Weights of a small GPT-style language model, trained from scratch on English Wikipedia.
Size: 8 layers, width 768, 6 heads of 128 (1 for keys and values), MLP 3072 tanh GELU, vocabulary 32000, 73.4M parameters.
Architecture: LayerNorm before each block, no biases in attention or MLP, tied embeddings, attention and MLP in parallel.
Training: a variant of Adam for these matrices, 1057M tokens, 8065 steps.
MLP neurons of a small language model. Each row is named by its layer, matrix (up: input weights) and neuron, and shows model dimensions 128-191. Each number is 128 + 32 x the weight over its row's rms, rounded and kept within 0 to 255.
Before each neuron's rows, "fires after" lists the tokens most often just before its 100 highest values on Wikipedia text that the model never trained on.

fires after: " ", " in", " de", " dis", "s", " en"
L4.up2534 [103  87 109  98  95 131 153 117  87 108 151 118 141 163  92 106 165 137  83  99 150 172 127  62 169 141 157 101 152 141 101 100 100 143 178 111 130 122 125 158 158  84 147 163  82 102  96 160 173 151  58 144 189 124 150 107 113 148 129 192  96  73 175 142]

fires after: " the", " The", "ru"
L4.up71 [120 161  98 101 138 109 184 101 113 160 112 160 110 130 133  83 117 195 118 133 156 142 122 122 105 129 102 100 133 117  95 198 130  80 118  75 184 149 113 152 108 123 137 104 168 105 109 125 121 138 131  97  92 175 165 177 111 150  96 113  73  68 108 118]

fires after: " |", "-"
L4.up1383 [125 123  83 163 146 104 140  97 151  74 155  55 166 163 134  94 150 120  92 162 169 144 149 177  94 155 165 117 118 148 120 146 109  70 110 144 128 127 109 114 124  64  95 154 126 141  98  96  96 123 164 140 131 129 158 149 129 178 111 138 131 120  80 141]

fires after: ";", " |", " the"
L4.up1485 [174 120  99 192  75 125 168 144 109 154 128 169 200 150 110 133 114 105 138 116 150 117 127 154 238 141 178 134 161 159 119 121 105 119 132  62 159  97 138  99 197 157 139 191 125 131 149 142 158 134 133 131  90  87 103 130 144 194 149 151 166  81  78  63]

fires after: " –", "–19", " to", "-", "–"
L4.up448 [ 78  97  65 130  90 162  96 145 161 104 134 109 171 152  75  61 137 162  94 139 151 163 155 163 105 133 165 154 121  96 112 163 143 176 157 116  90 108 118 139  95  71 136 188 182 104 128 105 128 150 106  97 129 133  88 170 124 151 100 176 112 151 148 117]

fires after: " |", ":", " for"
L4.up2928 [ 77 111 102 118 117  95 113 158 148  98  92  88 113 171 154 102 117 155  70 108 132 121 149 170 135 136 144 128 148  78  99  45 169 119 126 124 117 135  80 131 119 144 148 159 142 117 172 151 171 172 150 163 103  72  76 120  33 196 118 143 135  98 103  44]

fires after: " the", " The"
L4.up1620 [123 126  91  83  79 166 182  94 181 147 136 149  80  69 116 202 160 121 129 144 136 151  90 175 174 170 160 137 141 146 119 123 109  81 110 131 175 134 151  35  72 106  95  98 143 137 126 137  76 179 133 172  98 149 129 130  87 136  63 126 163 134  94  87]

fires after: " the", " The", "The", ":", "T"
L4.up1835 [196 133  63 159 136  98  59 117 127 197 135 117 153 137 132 117 144 156  78  89 179 129 121 135 140 126 155 155 147  60 120 114 152  97 140 186 116 194 113 174 147  96 114 138 152 152 121 158 120 116  75 168 118 155  74 147 167 112 139 104  92 128 139  71]

fires after: " the"
L4.up2274 [100  23 115 145 108 152 156  88 122 141 120 117 136 181  86 106 145 155  75 103 136 168 145 117 140 199 198  78 111 117  77 128 149 143 167 151 174 142  70 143  91 157 168 154 151 125  91  71 165 142  99 144 124 123 153 160 125 150 102 133 190 119 117 109]

fires after: " (", " US", "title", "voiced", "radio"
L4.up3019 [151  37 123 131  84 143 139 187 175 107 125 130 124 213  94  88 106  81 112 176 132 155 116 174 134 154 125 107 137 150 152 137 139 116 152 141 214 142 118 130 137  43 115 139 122 106 127 115 189 118  95 128 125  71 152  84  96 170 125 124 163 125 153 144]

fires after: " |", " ", " and", " ("
L4.up1580 [108 108  77 124  53 116 131 148  96 154 189 158  85 132 172 129 101 119 127 186 155  90  81 122 172 149 104 126 175 108 143 127 166 117  76 180 136 128  99 146 109 109 168 150 144 156 142  64 104  80  84  58 146 163 175 146 106 167  83 137 175 104  77 202]

fires after: " |", " of", " Lin"
L4.up2896 [179  99 113 105 156 115 109 122 153 171 150 132 100 101 110 176  79 149 153 122 135 119 103 136 143 119 148 123 116 145 152 233 152 113 155 175  67 128 154 114 125 138 172 118 164 118 146 154  94 101  98 194 108 127 142 149 107  87 105 177 178 147 129 100]

fires after: " ", " P", "-"
L4.up2004 [ 85  94 107 172 114 111 175 129 136 136 143  62 121 180 125 147  99 104 121 107 143  94 178  83 176 195 110 133 147 144 128 143 196  50 153 207 103 178 104 116 152 156 144 192 162 128 103 149 150 149  91 155 123 137 140 131 141 124 131 165  62 130  93 154]

fires after: " |", " "
L4.up1566 [ 98 102 120 161 100  78 161 137 111 100 140  70 117 131 119 160 122  88 127 167 135 117 164 143 181  45 194 155 132 102 106  90 174 115 118 136 131  73  94 104 180  92 140 164  84 134 209 118 125  78 135 109 166 140 179 134 108 200 159 150 149 162 121 147]

fires after: " ", " K", " 2", " (", " 1"
L4.up2930 [126 139 115 121  94 120  96 184 146 122 136  91 162 172 119  75 168 146 108  98 170 131 102  58 163 193 177  86  88 161 163 107 111 123 195 118 134 149  70 121 127 158  99  65 116 126 148 125 154  95  76 107 169  44  60 121 142 162  85 157 149 150 132 133]

fires after: " |", " a", " —", " the", " University"
L4.up2681 [125 138 162 113 125  82  61 133 126 130 148 151 192  70 107 138 169 173 118 130 115  65 128 148 135 111 185 124 202  98 126 102 109 155 167  98 112  68  95 101 137  90  91 121 141 163 146 143 117 148  89 153 146 126 124 150  90 193  61 107 151 136  89  79]